Weights of a small GPT-style language model, trained from scratch on English Wikipedia: 13 layers, no biases in attention or MLP.
MLP neurons of a small language model. Each row is named by its layer, matrix (up: input weights; down: output weights) and neuron, and shows model dimensions 0-255. Each number is 128 + 32 x the weight over its row's rms, rounded and kept within 0 to 255. Numbers have three digits each.
After each neuron's rows, "fires on" lists the tokens most often at its 100 highest values on Wikipedia text that the model never trained on. A number after a token or word is its count.

L6.up80:098095141156088119131123158106114104139166125123170126127140104151168133099126119105151131151123150164128132118104186115161123103147180197147109184071139120106148157089189148129120130083152096087152128114096150105080125145095074096071073101132140173165139126163164176138229173126103111173106140103092108075118134119151135107053137183113166179107106138117122162122091053026119105145113136158122125138137115125195166133159125097110111145122138171122119174079106117108141154105191162215140151126108136145097123176146169169111100064096140185169169120137152088135098149110149138152111108139127156096112100147140149063168104179106130154193141171108077108116154118195091111126107079137106134111114133184124142139186156122129128108096068152100170060135088149177135091085166202
L6.down80:133169121155099098127104151103167150136168149128101151097110169171164173130152083158158172016176141105156119142058070141130094155111113102199108132137085125141099155198130123084093157108115191116131145143190115139093069117096152145077114116160117115152102107128171127088101168135137109124112112143134056144152194172196115178075157156168103098131179170127228140140127129093101125137129133149076134135109153097148145127148081149094071147126120106154097134075106101143154092118115165113079136176133139071096084154073104120184133096192124064121137110139079115112154129107109159143170137151179140097130140116128126129145067115134071144149132083099200126189098117129121158133103173071132112091106089088128118198128150142134152095130108092172106142060132161153126124094138146
fires on: "t" 29, "ar" 16, "and" 8, "it" 5

L2.up242:166101108178105065145110153147143101174090097158073111163154179153229159110117187125155109102083102136110201100111129096128138091129156093123148049161090089125112143132135150092147145179141115077099105151145122129097135129085130120084134092147152120137130108137101171102144144124116100134089097067123144107101130090119119022101087167142143135145121152160136110106176136079160093126122101112130182122185090134172105145202058171150153213124107182133106089077128134125084189131103111152110122129139135123130107221145160115137132131132166169108175135137116167164128094154139114169146130123144135159101111151114107145099128103113139093058022185118113098127146073149094113135135062103091074164120147140116131144178147178113140095177080145070119132158087159147089137114118135
L2.down242:195035155178101125153042142152106085163099130144106143089121135147074167081143138131095160073149109161094136107162099117139137157120066105120086154144115161107124112122085179050096085095134133120089172150102160113150102120082118112110107148107103127121111131149113156204145155103138144149143102110161187114087144065147163124051059098142092129148151176182132122140132209087153132133107137102142092125217079113191100145141111130151117114139100158061150132141140146113121197167109112163121105124148074152138125158123114179142156151088098179110184102145114102088114146092094060107143125097157131116151108118108120171154111114118162131106141141114162106169161146157161209137127091149069125119167156203163136161168159150072189162144107085085127107163108142124122108158128147
fires on: "," 33, " " 25, ".\n\n" 20, "\n\n" 11, "." 5

L2.up785:132101129159124050120135174134134102140092102163070144157070138137170132102105142105123141134165092177103174116082169120146172168120101089168058099073091091155110097120184154112116091163112174096072159165143105075122168140164095127108130143161111188137127103157108149161141109134126112147133073128197111119069142072107109049112116154120174173155190163141147102135173099064138097179107106112112149085174100090163125140186080098154177050139130155120136115101159094145089176176117055130131129146095114111142101135114121133171144125099171194162174144147133122114068127111118147132119175116125137164138080123126130145088124178094122116109139136134117126045130074133114109137095055118087109148117178167133085151103118171114179095148082090053144110186126082105101123140133124
L2.down785:212073183131074057146109149106150049155131103144114100148138113082142131113153110166196144075153126149128138105134143149161127120149107131152098092180103166158110149065138176113090104091130131115122127217141114106190111093159094123117088142141150125163099150094106142219114116131159138134169107080183128091070187107114133080062087068118100106160127209163121155145146136094143111142121076121094133129177107098129108169105118127087155067131118156099157106113128147071182127094117133138146101089146123124161090207129089142152169152117176171110107133152075053091109093051097153108109136118126120090151109185113176144126148146153159138124130116149121074182129138102125163144153097104108149113135141159118144142138135160080225153185100142098143137162087108106135151135154132
fires on: "," 40, ".\n\n" 35, "." 21

L8.up572:156161124159116091119116161146199121214070119134092176091152193113110126158158159135121101173114162148161164109149150134130222111108174135131107108084091093110165132117139140112146110118135145072103179172147159154103122108081117138141152131135082123103149136118162138156208127185102099055128095144139122094106087133147151194124137147184175106143094188176098157127116145154133140171168141105097113157130104133183156105128096066149106144047169114137117064100140100132110155118155131133198114129144075121149074158134090048224076074142082162071095138077107155150121150135120158077148140104106200089135097110121154089119081109117117097130109140100119121063096097175081162162137087131112099138102161166130138134118137129101131140086146109085156099135102104142145160100104179
L8.down572:131103167119122103108122178171092143117096142142155129159106106112047141117089112103123122133122121068094091152149105132134084140131177134070085095170146161163084117124069159141202094143159100165178134086077170075156099176134108147137118097126086072193073104093149142159143126127130172100124071151143131078189157186170106117136152119099131133145112101124148084125096096119141126118080094123130093176066132107132066129127115141101140203137161131157143112179140107081146085128031101135110166150181112139129108139078138166141158157112079153153116156123187074098165108112112090135158123112100110071127144118200166124145113150087151118113154121147153156141135124108178158121098124081164160099196138126115108133111133203118139138165118090238094098173192127153141098172166146
fires on: "p" 27, "t" 19, " Eng" 12, "," 11, " " 9

L2.up758:150078081164066116100064103095141106106144137152144150100127139099160216110116191142127076095127137106163069096138127101189105121098137094111181126092112136167096118127200137185102072181097175143131127147099117117179118092100080105108158168192144127131145131174164168147142147086122096130135145099098145139147153129114164116061110141126147170191130165151141161097160169063168101151156130178116148145156055103161088101154122153132120141129145150089162065108156154134085149169125191170094129087136122173144101129073172127171148125105132160108140102056150118148086174117151103118128150046132155128120109107119141177135131111116156157162113122103066133105174105189174142121076110123094121107167093215074092132135139164147136133139113094118105140155171149102063159062105110
L2.down758:095157141192159090093166173133199107175151099114126169068144143163156191140146097108143136160078116154130091168082137147101103099147184155142141112168163101147167116157160081141091109147115128186140121068136183133103097160142110118127112152058146108151114103108116120144086073134109124137141144147136105113195139094104116055151131150157136139119075036076149092116106113122104087139138183066089122081108117071157094117100100107075179086118140097140129135157166089070184129134165117173207133169095156136145145125135107182192107145100148159138103161130111095162126095153084177173091134159147099146139128194113112133128103144113149065115162104106131103163072151148142171115153098093111094138136090136158153144120131118100089155113205144130082102146107104109171084198057103
fires on: "ing" 39, "ision" 27, "ition" 8, " first" 5, "ance" 4, "0" 4

L2.up203:113133117090086133077142145149052143145160127151104135098141090104131171120139159106074115105108139189088140115133172125179108123107172173127045197150088153132129175105139165155088133145149163134124148198054177080111098082204128112124209083120152119108175118181143137165147141102130107178090145169127092155110128083140103076092116118125202141104146189144160129179141129134211089137122148159056103131116139125183105111131091116138076113190062154105081088157170119145174147099135128127145105159143109162121117079108133107137166095097130151160084122097055098152088117145119066158135170098090133091095133108138102135162139109152105115095090084101131079110151141105115185119174103136172063136150163106174142152148149143113122188133134140102135140174093158154126155143187128
L2.down203:104119119082140115174156131130153108076184124135154124102118172158104135104122125096125098152169165106166157162136169127055126118099104153132076098112113097079108091085147146166196144073107137168105080105151148177124134097157185169116096176135113107164111129148102084185148053166127147092180120162130146152182221157118172147120123133121180104112139102125141050144045124179070127139098139065169150137153113098100142100168198122102101140105098088114135136120106112073177146109121126172126071152072112129166193160103158181117093107143130142135175109161093136127209151117141133182106090130129100133109136160156157100059104156114112098099139120100099126127087137154175132090077190162092157154072157082154143090150068090126119106176152126123124157150119121154094131109100098
fires on: "ed" 19, " \"" 19, "x" 10, "s" 7, ":" 7

L8.up796:164156173136154139165150090128122143157135137179126103170099163139170142132084105102107172169124133107152156094123102101165116095103074090099176074090109124071055116113114118085120117126155124086102122132151102132154115051099157099102099129079154111150106110152142111155142130120127131132186124086085196114084098128114185095056150160169176136121158174106130123171185136125103139077159153165106146097118122054177142099116100086150080067113137122161100094137084136082116181191166184090182140115137073177085092067130211136140150127159034124172141103130141103142124138116132126130148172089154109137109148102071147085142093142086140101104104120104123125131144135143163027086168118137097165135135125125130191123178164125210127093134101112159167110120125103113129089115108082
L8.down796:134136121171119064088131089101165120116121111146127151140123093191115142134150111132089147150115109173134132135139056126120129088134109137165173196138171069092124127141132114119118161155145130176115134142094151171110112196174152154125130114140127105096100064094152089058119104088130126127173140125128108154084169129170106103160134109121098133136118165105133141128188146129210113135140163122130113155180106103053115116187136111098184157095198153140131085170073118198153135119133157170117057172123165095143177126068072082118183064105197107139131156153130102096066119160121140074134145200136083082155176181130128142149086125173142065143097116151056114121129104192094124096084073112204119123165169085129110160122135116149086122108106137079169129128141095086149156115120136
fires on: "om" 29, "h" 14, "ol" 9, "\n" 9, " |\n" 7

L8.up226:138137094084120133131214113109073135182122139121091125104169171138124103127094146195148116122133132124113176067161149137146148118110097152089113114100121143150128177100131133112125108135131109050128167172108111063112109113148151146091116106170148108166161092166153131139124110130140063135145096059107128149080144130130153143046131172127108117158145118139178108087082141105130073149129143151135150155110112151197100108117156079201073038134081144119136128138136103119137198048096120157192100133135165143141148141133200168092134115089124144149201128172164106112140121074151122144142192108117110100025119089108160123139102161109183103150194129174127109054119130079086114124139079132072178137114142116135044069146120176161170146119105128123129112111100119157111118093140138
L8.down226:094181115203113104212088111121147138139176103144117130199155077101110129089122092121115084108125166153128085134134084114125101126100094174125095143129137153087140042116103074118138126129141160131121099096091137154028146116160123143148120134111081118090115132039159168037144160149102108157076167161203117153118171173165138106131126116168171113095060127113148163133137150114135120113170129113056100132106093131124119166131099111063192175155133140113201102147109157154129098136153126124123111132112113068146132086088173162120131097166115099081094150134115135110157090110105113125153133187068148180165162127134130165151165115123084202092114148073142105208091164145132115111109145075169103099144142117133156169123161113119133097129149222125124126099150169133157157155128149
fires on: " |\n" 22, "it" 17, "os" 7, "g" 6, "t" 6, "at" 5

L2.up777:156090152087118155174157136112138139062099101127127102095105115133156114125073112087136134148078114140109155066148170075152125094124125159142185105098127100104090173103131171122176132149132175131118064106049113080073100081110160151124125161155143163160173090115119118109144147196174148147148142139110135081098112171112123112103105158085153136171140185132136123127160119145148099102145144179102152170117123089108183113134139049108182092080100134132126101154152208098167136093139169083135146126147110122043061133163158174092095146071140081148143129165145159183146116089120108089121099106054189172169113109114165185101150110111126064141096137083162109102148154119091098142169064180063165105150124151127068166168121118085104175096168156165149127149114100129152124113165132
L2.down777:126154117131052136142159137103071101088180135135060127161161106173171121151130121089178138157123123114127106103095177154132125133157089158158161107157090103141086111113137103089169138136116137033090106148131150172144112074138120110096078138117112114152167145063168089120151130176148119134148126157157087138161150161162100125148088093127134120109138171104124143172154222094124145138118098068128128075109148130137183154114087174134170146137113112162156144111097106144171119139117151133076094117143114111128116129117094049102102182165134092147162165105147150152107112074118123116142164179150179109159092089168135109084205088146140143127150144108135089163156106114109220060165159173100063119152111083068125178125096068160213121161154130148178139118123076158084084107058145
fires on: "d" 54, "." 9, "ts" 8, "\n\n" 6, "g" 4

L2.up46:123174153172132058170112103162193108129097127093081116144089170106201140205066107174126104138075139174101118102130144064122138089140107123175117085112101118127133176154078165114169114102149125113116116113145103060119121141133119100082099197118060110205160141190151082107150120164104096096092123110156098089160056149096126129142125130136153083154127128148146150186164190136119066129127158156117190141107064048088141098131095135141117090123144109181105109158105116109169159162124127141145071108135075100122073158175166133170090120149183179187145167133102106149136138151124129133115114139109158176175082139145110135153082136142136077152093145145141142126138095112129091144140099087123116178128072192187146129178120113140183148177081122138144123145127122140128136113056141
L2.down46:144126140123129096076156100135176136097183101101147144133095138069178136162200158116157111145101148171131071119140145135131116124083075097137115103128145091158105108100148123087109102143136126074113067070193146205135094167150127120078175130128118101180124113160135122157101150143130135106167144172110063151207137073131113118115139139140137111105137136079093163062128144102125119111130185096115195090131175164161094126164098131061119113149173128158114112172101078108115154123090156104133121087115166101162077151144066120080202140109158172131141124163160123114141097108171168143114146114180091139136161097132066117051149129217143120102108134170117117094115162144142131186080154165161095091149183115148168118103112142194108151166101122154117065046152078111122155156172129
fires on: ":" 27, "," 24, " med" 12, "|---|---|---|---" 6, " h" 6

L6.up353:151130119164118083109162117180121070114102104147143175140119100146131145111106132133235124097173137150210181132079115120140099139149061096142158098119138100166132163120135125134066101142172135128163154120126075105141145125155108148102172109145148077146148129150141113143143098116152148139125118064201122117141106053126082047132140129139137096132142131121139136134110158094207163103109094119140159073167092060187142148139150123111167152098119179116126074126171137124127112136084164126185094108188122090150097165094136159089132063102174136129161192140077082137125078172163110154150105112125082104094062124114071098105131127124088136122148134143089061068143147131101163150134133098160151108117149123085175144157126108127152151168157193171072088168033122118124103163181168
L6.down353:126133114144106089178124149115104145116162129131162142132141143147126108146169130126072163169138183143141082142139165141135132104062135090172125116126123113111124134176116171133176139145119125094107142157135092144114153101110129118161101156077120132000102094109101121255162123147154121108132129113103153142096148148114160145109204112098119124155110095102125080115148169109104139150146129149136088150095164154137147146127143100151126149116102137134094147132132173088131126108141129098129128097136159114187120095119155114086128128135071123132096146090137102102162064106079172110144133102134126115153123118115157109180113168116127115090101105075138060219111141140156141151153177182094122103109119089159093155125112085122127153151122099156173159103183153075115119106176092
fires on: " not" 26, " would" 22, "id" 22, "an" 9, "ill" 8, " |\n\n" 4

L2.up464:140106169217148100111113144140099095121137132123123124085094087117164166090096164134120088162156111159167202070144131113130141128107123104180048116127111087179124155158130149115110126127116163106129142108066126108104143104170079115131112128135117125147130150134151097130141156126120146101091093130074172099103131116100143113088162143123152095152115183142110132163094220070156135146149132120063153092156102126195192081161067053158131073109131143114145179102132128124142108146149103094118122143127090148145133089118173162195127095128217206115091156092140108103097115139131161103140122102075157217116150137085103158086176175150104155166112134080113117043202120155112140095158149114107145127151115151111119111151134131096163126093089132099114046159050149158136132122185180
L2.down464:133083118195136108133111165205119140117108162164118098157190100132124164141106192159149130190127151116148151126116134161153147158123080119133102138079095149134086198126150132139094151100099136159124119129121190158114174139161124173156171170160153107098109115107134101133162161128161130093058155095114138125121124101109118110136181112176125106183095146101128130154114148075103136098129097182093143155153093101135128114136096134165179082131132163112133133110114210105124114065104124141118087055161101155124137116136117130139130156091127122164145146114123115104055107128110085130132086088157146095148105071166111159073113154178130170152148054092096143093109189165125185117212100118104117139069137158091125119141095071058202104124148103110075093235034149118129167098168136
fires on: "==" 45, ".\n\n" 33, " sh" 8, "." 8

L2.up59:167131182155130150147114139137084113139159169147096144091132086135147139100124171117146106115093092103142133116170120092205132104142157124131163189124149137080107154130192155126141053158077168126109105151112089089175146100145157076138150122104138081145089113174138147105124112122133111105143130083135146093146120165129167104102161142060179146166186180129150141144117165072130098142093086162036143137140119111203137106164084109168150066076082154107130071082193185151152146174128159133166116145129087151084097135091149105121116084156098127090084134146124153174131108096121042162142148095094103122075142090113135168107183097162171123122080092129128104094217129101101117168147148153086150120178202170128107189114123144140164132115154137094151125138083164131101090051120138
L2.down59:117115145097070087119125137191162144122208129115139085136134089190095122136067102075102139143191188115130118116100152173098091124116078121137161143088116109108106176115161144121131159136103107110109163151141120113169133149128183100124178134111110077107164120118122080185115110122164155090110107125140120143144151116133183099109110136106146171139132087086189085166108150167110095118141116093147202050111105105104108176131121090064196111188112137127177069188146111094147162169150144129094134200125118129188144151095137145110112149049167092141171197133097127114119156099097125138137150160147126126165108075189105134136152125126115144108135110134155094155155111075172219131126091089174103087099159114103085137182132090079164073081127141127124135153133119124178038140086106
fires on: "ing" 41, "d" 41, "ed" 10

L2.up351:112182121134107094144089117173134140081140122144085113149115201157084162197112107171124034135079115133133179100093132168178112126129112143186143123116123091121120128109144121087143174152169167094105131103132147143106136097143122103126154115141133188204152090171136111191145050138091075154126139122087075124113084105071118070114113164105120117147113127182103151139162143140203065136117204123160094129108082100120087152135072127123114150129164130155135037102133121125107174103151091153101104132189078112117145162212126087115068127169128182121129134144089092153138085128162117135115117113111134111160130101120122122166147126139172029094104114186164096133139127092156099148146095114094126174119146116073160136198133113114194149187144092128108061144108149135149151120125156
L2.down351:109084173137090172158121135087120172112176087108131116130106112111115119129131162070168118071190165127109048155101157036076103151116124147066137190116106139056180081132151123155108115081068136130118099142120126173121144126123113131086091172101049099139118095116127122195135176125125147140134131184143137131159153129097150139165130168164084141131123091098109140124089158159163142089131109090119112116127184112161172127062158133139115154139149107124056177131130117128183138147052135129176122138075154121133113111120113147132097120143109111121243084184125100146141107170119111123107124088165167138128118127120123167092169127167064179124123166118143154155081077100223180129066139164195126123147135112120117126148133135150133140048161147164165128087181123089141149155116109
fires on: "," 48, "\"" 20, "re" 13, ")," 4, ":" 4

L8.up760:130156138114111085125132127135138136117098140190107121085116123126140143062113057131155133162141145149179093124075193149111155081109119120163144091105104109145118178137105119102144101127080200117076194169165096175133106083194173146142137110097118105120106119093123125133144154137149107107162128111149099002112115117090150144097132164143161126119206141160085179135159177106145114121170134133144176175209122094186121150140079053160127132144141108077198123135158127144147153168086139153116096128130075108099082199101090110102078089107107144113136143103050159173107165076112146115162102102118147155121101142101145082121152131172182077159155125086146138087154108162121050175134107100099088133193148127134126115126149147144121150145146079095185083129130138161171187137135111
L8.down760:076120163148184151131124157110166123131076123157166163127091188115079082144096156207123140118080152100109104150197087106105085120146174151135160164162134149160117013143121133111163116136162159174098157096130109092098064146147119148085136139156148149171187122090140109095112149091149095179126185140090147148134133095077149184103117136105124047199155085138100142084139142081130129177163136082128128114085122108142075174110126089082094118112160136121162122112107176130141105145123155144126147118152165094158137151155124161136153130143084130092123075126137109121149088119146132134127132099040158175036104157107144157180169160131148085130121156127135128099218088171150118130117141160116085065113143084115151137181067118123082126102130201123103105141133065095169125143123115
fires on: "a" 19, "." 11, "le" 11, "f" 7, "," 7, "t" 5

L9.up435:116172135103155098092152124154132147041068177169135143128087095105149136110112163125176084139113082122138139145101090122127137115149114133171139100127134116125080150171139135080076109125087138127122131077200150109187097096121145096109060132129133129132102094159161134137138031118194131110116131075135093128150072142128123083177109152131117074178099120125090153149152176116143110186145084181135168108149125115137169104168085121121155159124085168107165164093127160111134181124166127140109075117165094116143126117121173112085098134114132131149172132077125078177208149129142164192145134159093056167162070135113171126095074143098147058156139185121131143121174142128049102137159161133162147149094162114149116113111172151093137185166078087038148154110109109119086163112178160
L9.down435:130173079147114131147104151138116072153157099113105109116090164127128074098141160143129140117173129143066064123144168143117131146135137124139208113153122062118137189087099095121134115140174162192137173177082136125104128183162069163132156176144111183127092138181100116178152150090123068102118134124115094124125167154078172140127071148035111119138149112125144044091084093196167109108106143137133129130159111092086105086118140118076133196149109085091162114158159144075171157112101172142117176143118142087149134127142079160182098170032140105147126104100194145140133081150125105112080118129106111218094188101153113090135178143124101128139146150119096123127132184177154165110162104141108111187174119154109146131147131133116067074170130092125152112123112103122115120114109171
fires on: "ro" 28, " pre" 12, "i" 8, "re" 8, " pro" 4

L5.up345:179151150092154114100126122168081090076173084104113200163142117114116182170140110130204096115189091119162140088138115096158062130134097114113042105122096146162137149086206085157140122170116118132109139084150129129120119046137108109076123113164145135113133112167170120143103139172142148182094136090140091097123123098096146129146101143139143083195102136148114113118197097094146142123124172125098168125122157108195134159159099066137117111096105124079097080166137126148151134160116086075150161112160158189127110110195167189167147060146103147113134165126074112146105097111152116151123129166074122126099117128088082168083147079101144137142144149174081089108204113120120144162138146097149126097125165120158089140126187119164142150169171136068100184120106095187070136170173112
L5.down345:079077124134136119134149123097118147063174092151089147094187184103173100147141146163120142162169168173129126139145101210159167096109120110160131125182124140094123133180132121124120163082091154180167094129129142196124114164113124102128111102136079149071088182085148122144128104182111118083195127134090131142135113112157108132182117189143140127135142112149150144180100179140105162119148147158088122136102086114174148109100124155144178173155073122150125118129125139105125113112068138120116197134114066041113143071141133103114118103190081082141114125156125162156082083140064118134133095091165114153120081043146168119167111190153118151121161076109119089164094144141183133160151107100126131066157093100132215158110063112137157113132085132110113157115167081108150150081099058
fires on: "id" 23, "an" 15, "T" 8, "d" 8, " T" 8

L9.up361:204109105105051153186152152101116169090076142153154129168091145119103109133108096112175099057127062109065148081123102106124143091139159132151107118095121147123137133108202120155099138137169176071135152148109064125076071113178147107178145161161102170121155097128156203149140133139108101115148166041104107098130124143146124137113138189109107125157175089102128105138131182061179122156146153111136189127121104106149125127185100192163109110105082145135079116162137148119088108101104151154159133098185123178119095159138148105082111148121157161112120121152160142107098119132121080148135151060136116084101105138128201140165118087127204120079080148138108050121167145154102054142117081166127131121073148132096111160125130183144136133114073132079123109099048121134091129120160144
L9.down361:054061107192080029150158114141136134101116135111090075106117124141129191126174102126089097174024192137152125145134121141058123108142159144150144137124160109109146144145125114145144104077161154091162136147082144168145201117078125147117108130208071110151168125097121133170141159147142185135156130115108124119118110160127115101157110114117097106122113127131078104098151148107142133145123134175146087159123110067138138145106093086130156146180125129145146079129164087101121152167128118092097153104114138187125183054125176165129083096175054137105145164100184046155203165134161131134138077133157166064154149148130142175087133149108110140131117118113123095113130138074182146099095121140104123170106126135130146107142174132145096165160127138072126160133131143101143109221080062
fires on: " g" 25, "g" 13, " " 9, "ot" 8, "t" 6, "qu" 5

L5.up915:166118167148158095142090055189166151157133137162128139131138150179146138134123123139170077140152115186140172126099104070092145116099105078176160072142088111131111104110104162117094163104214144192176166116129115133078121108126172124115111117154135150151086063163136099099145122142121078125117159122146113144108110091113140062107151145150121151101157114125118187203180114089142041124162127147139145120167115163163145103189107125089153093177168113169135105095093153133142167092160156065180095162169065154117083140137123133109126131073097089093092143116101103203130118104116081082180143204196147121102119138119068126092152126118120128145120147136085101126087137175091106123152052127139163127113111115117146107187121158180099045172125116101140091103129112164127149148184167
L5.down915:082119126116092101161106082136113104182133132144139066125102169134148119134132091131092140101095180130127104181104093115084096106088106148126136104196156176171175080111182089146143125141133124140120152137134168166128129221169132154131184156167122084170112162116111106088119104147096123161124096176132129165115141113214111212063128150142148098081121120126082167096160117134162072161092137096155108161062167115144116186190170152149130181116162116153129153093101159158145143112113127120132104120102111171152117124143156065107187080095168132077112154130129127190128150101127161085142112104148114127152134124079052084118131142176195156120139082100115108076111097152081133097128128069127131123122081155099163121116070095172121183140156148074155170181076087169102128131106053
fires on: "al" 29, "ru" 19, "H" 16, "h" 8, " H" 6, "ol" 5

L9.up106:059118132106188088170153149121126121148115160149098131120081180119138146157101121081118138171087108148188152101132073145162077143121066093124135131097079139169079113163136104083131075124102136142112090118114142175118143083137137121114152216146046195198130129148111105150132040186159192131147087100125144078114108118113146121133123110074130122107086173135101117156189194184095157144113194144143159121187114031116136082150106138155133084092095102101160167153169165073127095097096142119154080100120140177135165156142158169124116079087160112114122143179148095155114138153108168102111185134163126099153155165117100078085121182110147110091151133112103118111116107176095122141162126089102103119107097091140101143190118145140125107148152094097117124122180131134110142113217136
L9.down106:072152178093163159166106147083162109125142098106123103154114056132101102199173124165108146078090189108059101145140152142117104059148178186118188119169096136133182186101063127120181160121134105132136144120130117112111059118118082103190125126123055106168114096151124150188118149142120086128106130069144126192116100220106113150166131124153109134125136118115141086107065107086150165099166125110153098096114161068110078172147141117073122163187120115109116139109143128120185111157152130140092113205083151170153115141145060104121126115140104149132156132158098179096140129075144113131112203124142093130143103040165179155176095083111135137123140154136157142154125143160167135114098133106136123145159098169116159091101105134130086124189174095142108148164125154109070101083120127
fires on: "re" 20, "ic" 9, "v" 9, "ore" 4, " pro" 4, " m" 4

L2.up595:122136110128154068148143149144191142120132086138157169140132152149145176146125183144178127082121083132094109131146142123114130111156149110187159099130105164139114150121162139113124115150152157117111168132106155118101138115112121146126165168167091176142175107184155111144173150203109061151091147110156089053147085098131125057111127180161175093140153116161123190162134119113199089118119143139125140150110062110164140153143070142147126134100146128135126074103144098118141148156109117078142107137117131130161062201154124063134098063130156160116154143114029146186135115193135163102141156133116154150127095146152126142149119140169185064151120146126149095080147105105157096144148078218128142203089080124097153135139154119059166159189060116115164152167107103136072141115052167
L2.down595:160124179132088093211102097101159135103170095113100148176153150087129128119148122116170124108132127154158138151134147080091114090061102118147136102120125069111129199083141117149072179082163135123102099112137163158100109091093109082082096209093167128142142105122101186115176115159081101089164173089109160140102195086129074113155152112116158193143115110144091198112128119111137055128107143134174130153130136134092170136169091144106079123051187099170151139136163097065161117164124113093154173116127212157166133108109113111111124089151175150169159121235112128140104144120131146122123148155115133122153118094127157120114155119147142175154124146114109145124110078090168116098028164145166133089162182099098133092122072151146131122099093125108164120100133119105104186148160088
fires on: "," 82, " st" 10, " h" 6

L2.up759:149129110137142133106111161149106141117174115147155122078098084104116129091053138141148115133147079150177145140186122167144083128135127129134149149110150141144086119151085168140141074113160148106123140129120025099144085110110073167097136154187103097136180137177152121104104164085141127124092110134106151096100092126079169106062133154147126132163146185129160228181146129102156137147199113162081134108112080073183130118160054092159143139117168119090082105132108190134146175130143153099085079067154137173108075122099203149136101109164149152093147111120064110148139176132081090130163140059083121128103115136142127163106111197179141144163070121053141088155184126103140116128137125165092146098133104164125143147118126129184123141092116128066111121200151105106073127137127169
L2.down759:144100100116122133106166211137162121146145144137155102154151162117173129161107161102177096102096160109100090175154185161145152085089160115114109125114133108173167176077141144151138075070114164123117116117112141151171053164109127091116148173135136161089132184135133115129172136198201151095179128158152175151103167098136082156069120096134104163121104096076135100111155156077161035097167082150124105138151072101145125109199114084089148149050099190188146136151148170169116150142082077094132091143111118114102176168151119134120108145097136122156112145147112085141165104127088040134097142075181112098112146103168102133112177151134095117135078101149126106162137169118179197112132102154133102147151113139139131152161140048129136154120112157140115084118131072138063105144104093
fires on: " first" 28, "nd" 23, "d" 11, "irst" 5, "ind" 5, "ited" 5

L2.up499:114121194154122111134105161132139107170116136166117148160118091108147138129128180135121114085089150221102168164115114079170181095105141118146081146119123131150112147131153157097129100232168160132101168162125126114037119105185104123119200104153132173147166112157105169148141133123143133106153066124104150088078138093109145031119123124158133114149104164093171128124155161000136123154100196114129116106155143135172127113173105097181116055077114157114159099126142130145105112076163118071079125128136143141117107184115163167162124084111145151142156191123100091122109138074140119158134194127109143146132159157110061181096165115137094152102096127097110091141168174110144139140141101163113114134111179130121119129135119151120131104092054143093200093173110153142112128132177129
L2.down499:152068177170128106134099122120109052121066148130126121209178100127121169164080162142130145077147093155093253098065123114156168136074141106075088121115089152114093160145171152141128121149093151124087143146139119092127120099176105126156152097130134142172151131116089122111117104113105143115145100117128180086154157100130097116120102075148174130131116162140157146172130142087105097109101132145111202101164116145103109158162081133110158095107100125093144074081111211110044122169097156108105143130145098147088094140117123141142205137096117163160133123112147160066127129112145141159138130184141171095143132195181151191099133109139091130063131107109111082161101128122151127121167095132071163143099108126114135123141104132081201108181101165122161144224077186163160133134122114
fires on: " " 85, "." 15

L5.up32:162204125140098104093112113121075123112189135127065122063176122167141133182094162179106111142174118151174155150110151137119147153155165091070126084111120127114150136084141123135069158155149177120117173117073086176148073119238111112078156123154115102159084080127104160145106101123152121105154101122108127103082071124168111125086116121154119132126116117110152132172155166086135100152137139171076153145078123144142050072125091140140107128096110114161147092156166050103144166140144163139171099162140078173118105151169136062105141113100104143115075160164096092185086125122106077127130152115107128086068099109145113136082179117160133050095131132145181084177175189105076122127157145155082065100144139109187115150086115159143097100111165169142112118132114102111091121098128110
L5.down32:124109106120131132173147117135152178103116150174134109113117090126123143151123157149100116124145151169089127146119112115102154102123152161161160143113092140116070152113091131104121088110040160106115096103161105162144170122160161152150176088120120059117139087132114120056136172097133164112130173100199119148103160160167107135086130104127153138136125164155182091196105152159118216154157128128203135096148071060138077088115114129149121146171116095078103074135140179099125130197102150117118116165185130062175138148127122118158137091121122078130160114115118055087120168162123128091156173156115128208101183071148120147153150081070128124081123137068154127044149149162166144149128139133161156119200105117130124122107063115112086120079113140072125125150074112181087063110114179
fires on: "d" 25, " tr" 13, ":" 12, " ar" 9, "D" 8, " Or" 5

L6.up377:160143118120160102107097139169189121135134107144105099142157117111163151117093121149117117155064098186185180132104129059117182154139119105120123107116079114078103143057071161109099122118115154146102104125133113118112132085122153070091137174192164132144141161166115147146112129156112083097138104128101161111152170087130151086078133119101151123133102172151154127111172139086145100136147123207119093073217087106188130113217103136146125111109126148143196138134125162081098125127243145169120101116131126154118108142133097171135144131102162167140154158146123153180100146116060139192165117065124168086137095133153088092111107089130125095110094131162113130132163070112114097139159099099101078085126168150140178139151124086147155047092099139103144062241120140133156146115147140
L6.down377:141107141151061021164106077110130082141031157112155125184139139141149111120143141122107112141098108188106209132129137134158123092150093122127106121179115144125129111138123129123092113183085122157102166138062048098129109121121150135128147100165155120202139128169131178114130150139156077131148146123195143083154113086155119101100159149128118129107089113117150167168176138107089155175134161119137143092154152099175104138128089170162103113128096158169104065116144130154092110174086106179113132135103172138103143151076105144128172172122126123078167126150118173079100080135065118123153116094132148108133102198136124082135118128181133135113097120107136071181152173097114125206119095109097124084106176110134111131174157142068151173158068093179198131124053125064167100164138148
fires on: " " 52, "t" 33, "ed" 5, "n" 4